config = dict(
    n_head=12,
    attn_scale=0.125,
    init_std_up=0.0251,
    warmup_steps=298,
    decay_shape='linear',
)
MLP neurons of a small language model. Each row is named by its layer, matrix (down: output weights) and neuron, and shows model dimensions 32-95. Each number is 128 + 32 x the weight over its row's rms, rounded and kept within 0 to 255.
After each neuron's rows, "fires before" lists the tokens most often just after its 100 highest values on Wikipedia text that the model never trained on.

L3.down2186 [175 150 144  94 168 109  95  99 140  99 158 120 132 154 154 103 156 101 157 105 107  67 187  93 100 120 117 101  77 107 101  73 134 188 125  95 166  79 148 138 125 112  90 109 157 166 102 105 117  67 137 165 128 131  61 114 136 140  73 140 106 148 131 174]
fires before: "9", "0", "1", "3", "\n", "8"

L3.down845 [152 131  87  94 147 104  94 105 131  78 176 145 165 109 151 150 128 123  57 116  74 147 129 110  99 122 132 179  98 115 136  98 133 163 103 152 169 136 150  87  99 111 142 130 132  90 123 160 118  78 116 152 115 111 171 126  64 103 132 185 151 148  97 169]
fires before: "1", " |", "2", "3", "4", "9"

L3.down656 [150 135  95 144 110 117  70 162 142 131 119 123 125 144 202 192  94 109 130 155 182  82 135 148  69 119 123 145 128 125 127  59 181 135 162 111 134 114 132  89 101  44 160 119 141 149 136 133 204  90 174 110 150 124  79 126 114 107 174 113 128 144 115 187]
fires before: "s", "."

L3.down858 [117 107 125  75  91 177 146 104 104 172 128 121 144  74 112 143 127  46 206 103 136 165 186 139 148 113  71 100 171  91 152 140  99 130 128 127  61 123 162 100 187  88 125 122 129 153 183 134 145  79 114 177 140 166 162 123  87  91 194 141 179 139 101 172]
fires before: "1", "0", "\n", "8", "9", "4"

L3.down2327 [172  90  75 116  77 102 139 196 177 127 116 135 143 142 100  69 165 142  62 165 106 166 175 121 150 182 124 123 194 133 128 137 160 138  75 129 110  69 119 130 171 144 121 147  97 115 127 129  99 152 172  82 195  93 137 100 132 146 121 152 181 156 167 123]
fires before: " |", "0", "1", "2"

L3.down2767 [127 106 117  69 109  63  72 142 114  92 141 136 143 137 131 167 219 125 145 173  96 109 159 119 110  78  98 110 125 133 122 145 124 124 160 121 123 111 138 134 119 120 102  49 194 141 133 139 142  93  73 188 107 173 153 171 162 153 145 107 114 126 102 164]
fires before: " |", "1", "2", "5", " ", " Summer"

L3.down2859 [143 108 136 174 102  64 154 130  78 121 163 133 112 121 130  92 115 111 110  77 140 163 128 165 174  70 153 164 126  88 235 108 159  80  55 157 138 129 143 144 166 149 115 116 100 131 124 127 106  71 100 110 163 112  56  98 148 154 122 110 118 170 103 134]
fires before: "s", "0", ")"

L3.down583 [203 148 160 136 133 147  63 168  95 151 101 126  44 111 125 153 189 141 140 103 102  89 128 157 112 123 135 109 112  29 128 133 127 120  54  70 148  98 153  98 124 183 168 117 156  65  65  83 108  54 118 119 108 148 149 149 160 145 126 109 170 129 147 108]
fires before: "1", ")", " as", "9", "born", "7"

L3.down2899 [155 157  68 101 150 138 149 157 124  80 107 125 116  61 166 173 119 107 133 127 152  92 147 123 139 175 150 126 103 225 108 128 155 162 118 142 190 146 168 135 136 116 121 138 134 112  60 145 121 138  91 116 148  49 127 175 167 105 181 135 137  83 125 152]
fires before: " |", ".", "\n", " positions"

L3.down1711 [147 128 165  97 216 141 129 102 173  93 148 122 123 136 145  68 156 223 150  93 116 122  97 108 126 131 158 152 136 133  87 105 126 141 114 173 175  78  70 122 147  54 168 148 141 112  77 141 131 136 107 115 136 109 173 173 125 135 150  90 174  94  89  94]
fires before: " that", " the", " it", " \"", ","

L3.down125 [146  48 168 169 133 158 103 184 146 154 103 147 127  87 132  93  72 157 146 147 137 133  58 113  87 118 144 112 114 147 182 129 152 157 125 102 133  96 163 140 127 171 110 115 144  75  68  52 163  47  98  87 184  76  69 110 110 161 153 123 127 148 115 122]
fires before: "0", " ", " |", "2"

L3.down1554 [100  84  69  96 151 121  86 154  66 155  98 120 158 170 105 188 153  88 128 168 116  97 133  71 138 155 145 122 177 136 107 144 171 145 126 105 114 150 134 128 172 122 150 192 185  32 115 119 173 103 169 144 146 150 132 176  78  85 109 190 130 174 142 142]
fires before: "\n", "."

L3.down2894 [123 138 134 151 122 106 139 162  56 136 139 134 131 163 198  83 132 141 100 158 186 151 188 121 154 112  29 127 169 154  73  86  85  96 140  99 119 152 149 141 115 172 122  64 161 133 147 111 147 112 138 109 170  71 127 155 153 122 177 115 120  64 130 131]
fires before: "0", "1", "2", " |", "3"

L3.down2338 [193 113 100  93 142 215  83 105 150 159 125 126 139 127 108 155  74 156 143 138  34 136 146  77 142 143  91 145 103 100 121 105 180 172 134 119 105  40  81 156 119 124  56 138 146 115 139 147 115  70  88 198 118 125 109 101  97 144 173 162 134 134 110 145]
fires before: "1", "2", "\n", "5", "3"

L3.down572 [106  95 180 110 167 132 187 183 125 106 123 148 153 117 106 181 142  37 170 105 119  43  75 127  94 111 171 166  98 105 139 116 103 144 161 101 107 157  83 156 174 115 127 132 110 180 172 141  81 136 128 123 123 177 170  99 111 112  78  73 177 160 111 134]
fires before: " |", "\n", ".", "|---|---|---|---|"

L3.down2014 [116 111 136 162 179 160 129 112 162 105 144 150  60  90 129 171 120 103 148  81 137 122 142 179 122  96 119 104 123 141 121 117  84 108 144 135 152 122  77 123 153 141 132  89  93 112 130  80 101  75 146 106  97 146 124 128 128 165 178 100 100 139  84 102]
fires before: " |", " ", "–", " to", ";"

L3.down1517 [118 146 156 142 138 101 133 136 121 163 158 132 136 117 142  96 161 108  88 115 109  97 124  48 131 108 114 154 118 143 157 107 155 104 102 117 136 159 141 109  75 147 158 139 145 104 137  97 120 123 125  75  86 146  75 170 116 121 179 168 125 156 192 148]
fires before: " ", "\n", " |"

L3.down2265 [120 147 137  65 153 168 133 174 137 103 158 139 119 139 111 123 138 120 151  94  88 190 179  78 107 130 169 111  97 141 190 102 100 174 154 131 123 141 165 113 150 154 101  97 100 129 111 136 121 143 124 122 152 100 127 139  42 164 158 176 161 113 180 152]
fires before: "°", "3", "N", "4", "8"

L3.down1066 [149 108 127 108 103 150 129 169 186 158 167 147 139 153 108 148 162 151 103 149  87 125 160 114 114 148 173 153 173 109 128 129 160 202 127 154 178 104 183 117 103 103 125 129 135 178  59 139 122 161 123  76 154  96 147 103  70 135  55 147 143 111 105 109]
fires before: "\n", " |", " "

L3.down1487 [145  95 122 158 115 132 127 103 127 108 141 140 163 183  89  99 101 158  58 127 188 175 119 151 106  89 106 162 100 164  70 193 149  96 105 136 168 172 181 106  79 189  93 102 144 109 111 101 113 163 112 129 149  95 147  61 141 141 154 112 149 114 136 113]
fires before: " |", "0", "2", "1", "3"

L3.down352 [ 87 103 166 195 104  99 107 102  95  98  99 119 104 124 104  92 134 131  80 110 176 108  64 130 131 128 146 123 174 114 173 108 130 150  78 148 131  78 140 157 163 144 148 123  85 126 106  50 107 118 139 216 126 149 139 141 116 119 141 157  90 111 132  54]
fires before: " ", " |", "1", "2", "\n"

L3.down1003 [154 108 125 173 118 144 146 134  89 125 102 106 128 131 108 119 161  84 171 102 240 182 117 182  32 101 217 125  68 156 182  20  49 147  86 141 145 116 119  72 103 144 121 110 166 148 137 181 153 183 117 123 109 160 115  99 181 130 152 122 123 162 132 120]
fires before: " ", " |"

L3.down2309 [113 165 130  93 100 139 115  74 174 131 161 130  53 159 158 124 100 148 117 123 125 117  80 137  95 104  77 141 135 104 148 114 132 165 127 112 164 129 163 143  82  91 123 151 173 125 184 148 181 125 145 124 100 146 105  91 141 172 126 110 159 136 171 119]
fires before: " ", " the", " a"

L3.down1767 [151 159  78 142 151 122 174 147 130  95 103  96 140  97 101 130 119 150 159  93 132 142 152 133 133 163 174 178 127  84 169 143 126 145 129 138 113  93 111 188 123 102  93 145  67  95 171 174 123 101 149 154 135 149 134  77  85 124 163 176  49 134 159 111]
fires before: " ", "\n", " $"

L3.down565 [ 93  91 134  37 163 115 142  97 121 170 147 150 154 151 146 154 131 124 156 134 140  97 133 106  76 164 125 165 142  95 132 113 137 186 113 180 152 144  87 125 112 133 163 158 113 160 147 137 150 101 109 143 180 149 169  93 142 159 122 149 132 140 140  87]
fires before: " ", "4", "2"

L3.down88 [141 142 116 189 168 132 135 211  92 164 120 139 147  68  84  81 121 109 132 139  90 169 129 146 115  67 131 136 132 118 173 106 102 180 126 130 139  74 154 128 100 107 176  91  72 129  80 100  87  64 107 120 131  85 101 185 109 146 104 153 155 116 112 185]
fires before: " |", "\n", "–", ")", "3"

L3.down2595 [132 122 129 134 113 158  86 121 106  72 170 133 165 176  85 117 198 163  94 140 136 176  84 149  66 143 125 132 140 121 109 118 136 116 124 151  90 141 134 107 168 115 137 138 161 155 142 117 142 110 115 137 122 169 128 152 205  90  93 101  83 133  90 115]
fires before: "6", "1", "3", "9", "2"

L3.down2008 [163 162 122  92  92 119 111 166 168 110 129 132 138 140 191 148 157 139 138 153 139 111 217 148 128  97 136  74 161 170 110 107 110 149 171 150 132 171  74 108 126 100 135 145 106 114 132 131 138 145 132  92 121  95 158 107 141 112 118 164 117  91 161 150]
fires before: ".", "2", "1", "6", " |", "5"

L3.down898 [105 112 122 158 157 134 235 136 117 112 150 119 159  86  74 124  77 194 131 142 103 179 136 171 194  83 153 177 160 108 157 126 144 132 173 158 113 104  52 147 148 109 120  91 118  98 140 202 110  68 136 117  66 120 140 128 107 139 153 136  93 113 139  73]
fires before: " ", "0", "\n", " |", " World"

L3.down481 [192 107  89  84 165 153 113 166 147 171 136 133  90 171 153 133 124  81 129 167 114  57 168 108 114 110 182 107  89 104 133 101  96 186 143  87  89 116  91  91 164  70 166 113 179  83  46 117 115 101 108 110  97  85  50 152 131 157 194 145 165 120 161 195]
fires before: "1", "0", "2", "7", "6", "3"

L3.down1298 [170  69 109 194 129  98 165 180 119 154 104 135 136 152 107 106 149 105 150 124 150  92 133 160 163  63 165 135 195 114 185 122 142 151 116 190 140 132 141  82 150 137 160 102  71 137  66  99 117  86 102 182 135  99  80 117 117 170 118 172 149 131 123 154]
fires before: " |", ".", "5", "°"

L3.down1978 [108 122 163 111 163 100 136 107 140  72 116 131 168 107  68 185 122  90 161  98 124 110 155 153 108  96 183 137 167 139 156 198 168 105  95 153 147 129  98 160 110 158 115 152 136  78 147  71 159 117 155  60  91 142 132 170 174 144 124  61 153 138 124 163]
fires before: " ", " |"

L3.down1520 [142  81 132 122 131  95 148 126 140 124 122 145 192 128 114 130 182  96 137 114 181 225  71 118 114  84 142 147 121 115 130  67 145 128  78 150 129 116  96 122 133 139 166 132 132 149  96  92 113  94 140  81  96 102  85 140 148 133 121 100 140 147 149 141]
fires before: "s", "an"

L3.down915 [154 123 166 130 120 160 143  74 108 142 121 109 129 104 137 118 188 143 141 106  91 127 154 110 155  86 122 120 119 138 158 154 125 137 163 164 124 118 144 112 109 174 147 151 140 116 153 131 104 133 121 137  80 156 132 144  71 140 155  70 106 147 103  92]
fires before: "-", "\n", "|"

L3.down2785 [165 169 172 120  65 146  82 133 125 128 103 121 120 151  89 148 180 125 168 129 136 163 158 145 111 165 143 157 203 114  95 125 129 146 145  92 187  90 118 149 172  80 137 129 126 157 214 205 116 166 169 161 156 130 177 125 119  78 129 124 123 133 128 144]
fires before: "2", "1", "4", "5"

L3.down594 [143 158 134 103 155 134 103 129 160 118 124 142  72 106 124 147 181  66 194 131 148 107 158 104 144 104 157  87 100 134 136  90 187 172 157 139 164 174 122  74 143 147 140 124  69 146 193  79 149 185 101 117 194 104 164  89 186 205 123 164 109 108 183 132]
fires before: " ", " (", "0", "2", "1", "4"

L3.down571 [137 120 189 132 132 111 116 133  71 129 115 108 190 131 145  79 157 141 111 115 100  77 160  96 188 176 159 136  79  80 132 109 180 133  77 117 111 172 119  84 115 155 138 160 125 113 170 127 154 156 116 115  71 102 220  73 117 184 125 139 120 167  72 144]
fires before: "\n", "|", "-"

L3.down358 [148  72  42 145 117 136 175 105 169 138 140 147 157 125 130 162  99 112 146  88 190 151 146  91  82  92 224 124 139  91 150  70 155 107 115 159 131  92 118 153 105 109  72 167 147  85 180 149  97  96 139  31  93 139 120 173 141 137 157 121  95 108 123 105]
fires before: " |", " ", "1", "2"

L3.down371 [ 78  67 116 113 141 138 108 136 107 117  96 106 125 141 121 111  90 161  94  50 142 125  82 105 103 146  79 194 118 123  82 193  90 147 175 143 108 136  99  88 110 101 135  93 131 107 125 134 146  90 169 156 159  92 106  91 101 122 108 174 124  85 119  96]
fires before: " ", " the", " August", " September", " a"

L3.down1348 [ 88 132 119 148 103  91 118 106 120 124 106 152 167 158 117 122 142  90  78  95 113 149 121 160 101 123 112 161  88 118 110 131  99 105 174 105 111 110 144  83 149 158 118  86 126 131  79  79  76 116 148 102  34 114  65 173 119 180  99  95 150 169 106 135]
fires before: " ", "3", "1", "2", "0", " \""

L3.down2337 [204 189  48 150 109 165  62 113 114 146  86 117 142  99 146 114 187 131 203 136 127  85 155 158 156 144 153  80  76 108 158 108 168 193 138 130 143 112  47 142 136  70 133  79 129 123 128 111  73 142 187 124 172 198  87 141 143 136 124 148 161 104 116 147]
fires before: " ", " Poll"

L3.down2369 [155 144 113  83 117 115  99 100 224 121  95 139 130 185 141 104 109 151 104  83 135 175 103 136 149 138 126 111 156 134 125 124 118 127  50 141 134 149 145 115 182 166 129 187 131 115  74 111 133 112 121  91 130 107 123 184 115 118 110 156 140 112 132 176]
fires before: " |", ":", " ", " ("

L3.down2947 [141 156 143 115 112  66  40 123 113 142 156 102 141  86 102  88 142 124 147 123  96 157  81 136  92 119 117 143 145 103 168 185 135 172 122  93  74 148 130 111 149 142 188  93 121 109 103  91  64 138 124 207 134 128 116 121  68 155 109 132 104 125 122  98]
fires before: " ", "\n", "0", " The"

L3.down825 [ 87 146 145  85  72 134 147 171 115 130 169 137 138  67 149 117 117 137 204 121 153 113 177 115 151  84 103 151 150 185 112  75 167 131 124 130 109 101 178 174 110 131 129 108 176 187 146 130  65 105  87 120 182 125 156  95 149 120 128 140  91 118 129 127]
fires before: "2", "9", "1", "5", "0"

L3.down1773 [137  88  74 116  91 110 149 130 108  59 142 118 120 164 172 144 141 105 128  83  81 139 177 111 199  96 127  89 174 109  73 121 171 153 163 122  76 115  87 138 122 153 146 165  81 124 100 129 150 118 147 166 179 109 140  94 167 127 101  79 128  82 168 144]
fires before: " ", "\n", "ia", "."

L3.down2159 [121 171 132 191 113 107 114  90  96 122 171 100 113 116 125 133 125 118 133 162 138 106 107 174 101 157 100 136  92 141 157  98 108 117 105 117 186 154 123 188 122 113 127 142 125 117  88 183 180 141  89 169  79 131 126 126 131 156 111 134 122 143 172 185]
fires before: " |", "."

L3.down345 [126 100 179 130 127 178  96 162 151 191 115 123  97 110 123 132 124  85 176 108  38 123 143 190 150  99 118 115 160  63  95 181 117 146 148  96  85 112 118 117 112 166  88 116 107 129 142 110 147  90 156 138  97  89 128 136 114 150 115 149 151  81 117 136]
fires before: " ", "\n", " the"

L3.down722 [ 91 168 106 121 119 106  95 141 119 159 111 162 104 146 128 143 151  70 134 138 149 121 135 157 190  62 159  88 171 151 121 121  95 126 140 114 171 123  74 104 186 144 108 141 151 118 103 126  78 166 133 170 208 112 129 143 160 153 132 136  90 127 196 154]
fires before: " ", " |", " (", " of", ")"

L3.down2076 [153 118  78 223  74 105 168 170 196 154 143 152 135 163  87 140 127 159 147 105 161 106 212 143 142 164 151 108 158  99 103 112 138  63  78 111  89 144 147 164 103 129 179  83 120 134 164  79  89  38 117  77 109  79 196 127 107 164 118 114 113 117 134  85]
fires before: " ", " |"

L3.down947 [115 151 138  87 114 133 129 110 157 141 155 107 124 163 151 161 124 132 157 149 160 188  68 138 129 143 176  88 134 186 165 104  58 145  42  90  99 135  94 139 164 127 132 170 111 158 134 147  90 136  98 160 171  89 124  79 129 139 126 107 124 159 116 130]
fires before: "0", "1", "9", " ", "3", "7"

L3.down802 [137 125 132  68  72 131 121 119  99 117 119 126 139 142 170  75 135 123 232 192 107 146  79  83 146 125 123 144  91 113 115 157 144 101 127 153 130 105  91 102 124 175 115  93 150 177 161 137 110 164 136 179 179  97 113  66 118 139 130 162 137 135 204 123]
fires before: " |", "9", "7", "6", "4", "0"

L3.down2635 [101 126 130 137 113 103 121 123 117 140 152 134 139 171 107  51 113 202  86  86 115 137 171  98 100 179 140 129 154  45 148  78  51  74 143 176 111  98 148 217 121 125  77 166 144 113  86 182 119 139 133 116 188  84 128  65 113 112 104 117  72 173 130 160]
fires before: " ", ",", " at", " zone", " of", " the"

L3.down1546 [171 179 105 139 112 127 143 127  93 110  79  98 107 125  80 132 156 150 155 135 107 129 141 154 118 160 145 131 160 124 149 111 110 118 131 150 100  82 131 127 184 171 178 106 141 118 102 147  37 137 180  71 133 162 111 118  82 147 174 104 117 144 101 140]
fires before: "2", "0", "6", "1", "5", "9"

L3.down2518 [104  57 180 118 129  95 148 150 136 120 139 142 138 137 115 144 112 118 145 116  88  71  92 171 147 129 112 155 174 106 112 160 167 101 145 143  95 134 128 111 103 149 175 103 130 110 112 150  80 118 119 151 199 103 150 105 113 183 145 100 121  80 167 114]
fires before: "9", "1", "2", "0", "6", "8"

L3.down2519 [140 124 106 113 154 120  84 155  97 104 143 149  56  90 151 113 108 139  97 128 125 133 122 107 146 106 161 131 128 106  74 131 158 202 162  83 109 127 119 101  89 145  78 166  88 125  48 126 146 170 141  84 130 146 182 142 104 128 102 139 118  87  93 210]
fires before: " |", "1", " ", "2"

L3.down2589 [ 65 140 203 102  82  78 129 189 115 126 155 126 105  97 116 110 165 104 131 143  92 125 101 127 117  92 110 137 141 133 136 154  87 137 116 126 110 101  99  84 183 126 164 144 157 123 120 130 126 145 149 129 120 137 164  92 161 128 141 138  85 104 140 131]
fires before: "\n"

L3.down444 [ 54 171 117 112 104  92 108 112  60  77 163 128 102 104 164 138 169 136 137 114  83 133 104 104 137 156 116 139 134 109  67  95 197 159 119 141 190 146 166 174 102 102 125 140 161 171  90 114  94 198 118 145 156 128 136 159  84 136 128 122  98 129 147 155]
fires before: "\n", " ", "/", " |"

L3.down465 [141 164  67 125 119  89 112 118 193 124 147 128 131  84 167 163 159 119 107 107 168 134  77 116 150 110 123 147  47  79  80 168 135 146  90  42 145 148  80 161 130 129 131 104 189 116 100 130  97  69  44 151 156 100 195 186 136 186 139 108 114 122 121 167]
fires before: " |", " ", ")", "\n"

L3.down2602 [178 125 113 150 133 143 128 168 157 174 115 129 116 135 110 138 189  77 115 149 137 175 158 101 102 110 164 124  91 159 126 173 126 110 151  78  78  81 145 120 127 171 150 117 115  99 127  76 135 131 209  43  94 110 168 115  98 119 151 150 101 220 132 176]
fires before: "|", " |", "\n", ":"

L3.down1552 [131  98 124 123 140 128  93 163  61 106 142 132 110 157 165 138 134 145 127 135 113 106  91 122 118  74 100 173 102 108  89 114 148 141 101 150 159 183  99 119 103 134  91  71 223 105 124 107 111 160  93 150 110 138 148 105 130 170 100 185 143 142 160 125]
fires before: " |", "2", "1", " ("

L3.down1896 [130 146 130 132  91  93 137  89 196 124 126 136 167 174  97  66 162 122 117 103 152 152 126 175 132 114 130 219 174 134 114 145 112 136 105 171  60 119 106 120 117  87 123  82 155 133 140 117 120 108 101  72 128 100 135 172 195 126 151  57 104 164  82  99]
fires before: "1", "2", "0", "9", "6", "3"

L3.down2178 [121  41 146 119  76  90 138 121 128 154 123 132 117  84 158 166 134  91 190 177 192 101 142 142 170  91 139 136 132 138 103 165 165 110 159 152  85 104 113 112 141 111 124 135 133  82 176 125 116 156 119 173 134 137  83  59  94  65 144 112  89 159  76 122]
fires before: "\n", " |", "|"

L3.down2494 [137  64 139 124 102 103 183  98 108  88 121  99 177  98 144 188 152  81 136 156 140  91 163 143 152  92 147  82  90 100 104 112 137 124 130 127 138 132 129 145 151 154 100 101 149 113  84 149 185  98 147 133 115 140  79 150 153 126 138  95 103  60 144 143]
fires before: " |", ";", "2", "–", "."

L3.down2855 [176 138 163 150  99 105 154  63 129 117 144 140 147 117 165 121 208 113 156 103 122 131  77 174  89 188  99 105 117  55 158 154 166 102 128 139 126 181 163 129 128 115 133 107 234 157 113 130 198 150 104 112 151 163 105 160 127 151 131 134 144 140 127  99]
fires before: "s", "\n", "2", "born", "1", " "

L3.down216 [124 149 114 108 112 117 108 137 135 150  99 138 110 139 209  85 103 128 110 110 157 114  92 166 171 113 126  74 157 144  57 110 186 133 166 126 126 162  97 142 150  84 130 154 130 125 168 128 154 163 165 121 180 123 168  92 134  89  81 212 131 130 140 111]
fires before: " ", " |", " −", "0"

L3.down2968 [166  59 116 160 118  40  98 101  96 121 132 138 118 153 159  94  70 135 141 119 123  95 115 138 124  49 112 122 108 121 103  74 103  70 118 144 152 109 126 118 124 151  78 130  47 134  96 159 142 160 174 133 139 142  83  91 145 150 165 124 141 143  82  85]
fires before: " ", " the", "a"

L3.down198 [ 90  93 131 121 149 107 174 136 133 148 176 134 112 110 139 118 144 168 120 135 124 137 100 171 136 109  89 136 103 139 170 111 128 126 111  94 143 128 153 161  86 150 116 115 163 101  93 117 171 125  66 142 133 117 100 147 108 116  97 118 153 109 105 119]
fires before: " ", " |", "1", "4", "5", "3"

L3.down2852 [130 109 144  86 101 149 180 152 144  96 138 154 109 170 125 171 165  90 131  85 156 125 155 182 198 143 136 156 129 199 139  88  98  86 127  92 126 132 193 142 132 125 109 128 158 122 206 130 127  93 133 132  54 190 156 133  75 180  93 118 132 104 171 160]
fires before: " |", "|---|---|---|", "|---|---|---|---|---|"

L3.down382 [157  80 137 152 208  94 146 174 156 113 113 138 139 134 175 151 113 101 186  65 139 107 119 102  74 154 189 140 159 152 153 122 134 129 114 107 136 117 176 114 165  44 148 127 102  76 170 141 148 146 130 113 127  66 116 122 145 165 134  75 119 126  70 142]
fires before: " |", ":", " ("

L3.down3003 [ 66  84 145 119 143 157  88 169 171 181 137 122 136  73 109 157 107 153 112 141 186 101 181 182  97 109 131 125 144 125 162 148 118 129 117 109 199  66 150 154 129 130 170 150 114 160  94 160 152 114  99 177  62 137  89 124  76 112 117 107 132 131 108 109]
fires before: "\n", "ed", "|", " positions", " be", "ix"

L3.down1122 [164 106 169 155 111 148 145  37 186 124 183 118 150 117  84 110 157 144 111 124 139  65 116 127  64 132 154 116 154 126 116 105 111 108  90 111 114 104 138 150 122 144 148 152 128  95  63 208 158  82 108 120 113  90  99 163 145  73 148 109 143 127 161 151]
fires before: "0", "9", " ", "5", " |", "3"

L3.down1239 [110 151 126 101 173 115 140 130 132 139 149 134 128 107 164 174 132 179 152 112 119 206 135 123 157 173 135 105  93 113 137 129 140 127 147 147 158 133 127  92  70 176  85 184 144 126 150 118  87 117 120 130 118 138 125 156  82 103 119 127 110  84 119  61]
fires before: "\n", " "

L3.down516 [151 137 155 143 152 122 163 107 135 148 128 156 102 119  84 147  68 174 157 146 129 119 144 169  98 126 114 186  93 104 130 132  95 168 123  91 100 120 141  99 173 171 168 137 112 111 101  96 155 136  82 155  90 121  51 165  96 161 167 106 143  66 115 156]
fires before: " |", " ", " %"

L3.down1352 [120 176 144  74 128 126 108 125 123 130 112 146 164 223 131  88 127 180 118  81 144  99 121  96 168 161 143 130 147 217 145 106 137 168  96 134 144 143 152 146  84 163 127 131 119 100 132 178 139 129 124 121 154 176 104 180 113  58 106 127 112 124 101 200]
fires before: "2", "1", " ", ","

L3.down2634 [ 88  87 186  90 143 153 149 182 161 140 154 119  92 136 225 149 116  79 163 104 139 103 190 130 105 106 143 132 146  96 109 139 139 115 204 194 106 171  69 131 150 165 146 122 156 131 145 134 166 121 145 122  44  90 173 100  80 149 173  93 141  91 152 104]
fires before: "|", "\n", " ", "2"

L3.down567 [130 159 192  85 151 146 129 110 156 207 149 121 162 109 144 122 182 113 149 105 164  81 128 116 120 122 150 183 154 115 142 178 162 137 157 124 170 137 127 163  94 140 126  83 169 137 138  89  98 119 124 146  84 172 150  70 118  93 162 116 102 148 145  81]
fires before: "\n", " ", " |", "0"

L3.down2004 [ 96 139 102  99  69 102 147 153 188 167 146 136 118 113 187 165 184 153 152 143 146  93 135 138 112  79 154 135 119 120 159  97 143 141 152 169 135 123 100  80  91  62 106 132 100 126 188  99 130 108 114 141 132 109  75 190 103 104 145 116  82 120 125 121]
fires before: "\n", " The", " It"

L3.down2924 [169 113 118  98  92  93 187  93 124 164 134 125  77 143 166 134 115 139 147 191 146 147 122 154 155  70 123 110 131 179  63 169 127  80  87  97 163 131 151  62 156 152  91 121 117 123 174  65 118 104  93 133 175 100  84 142 122  79  94 173 124  91 105  75]
fires before: "\n", "1", ")", "ST"

L3.down2939 [ 97 125 196 122 122 110 174  83 124  91 149 103 150 117 144 132 149  53 107 121 175 105 124 164 132  89 172 143  94  97 127 157 113  95 131 139 154 105 179  79 119 134  98 120 100 103 112 190 147 179  89 137 117 134  72 149 205 196 157 168 203  49 174 136]
fires before: " ", " |", "6", "5", "\n", "3"

L3.down1564 [130 184 150 133 134  96 177 157 152  82 148 120  97  79 146 214 136 149  83  99 136 117 111  77 123  57 159 116 156 104 113 134 114 102 186 148 144  99 121  73  82 181 156 164 146 200 147 102 113 127  83 163  89 173 157  79  96 171 148 139 118 115 186 134]
fires before: " ", " Total", " ±%"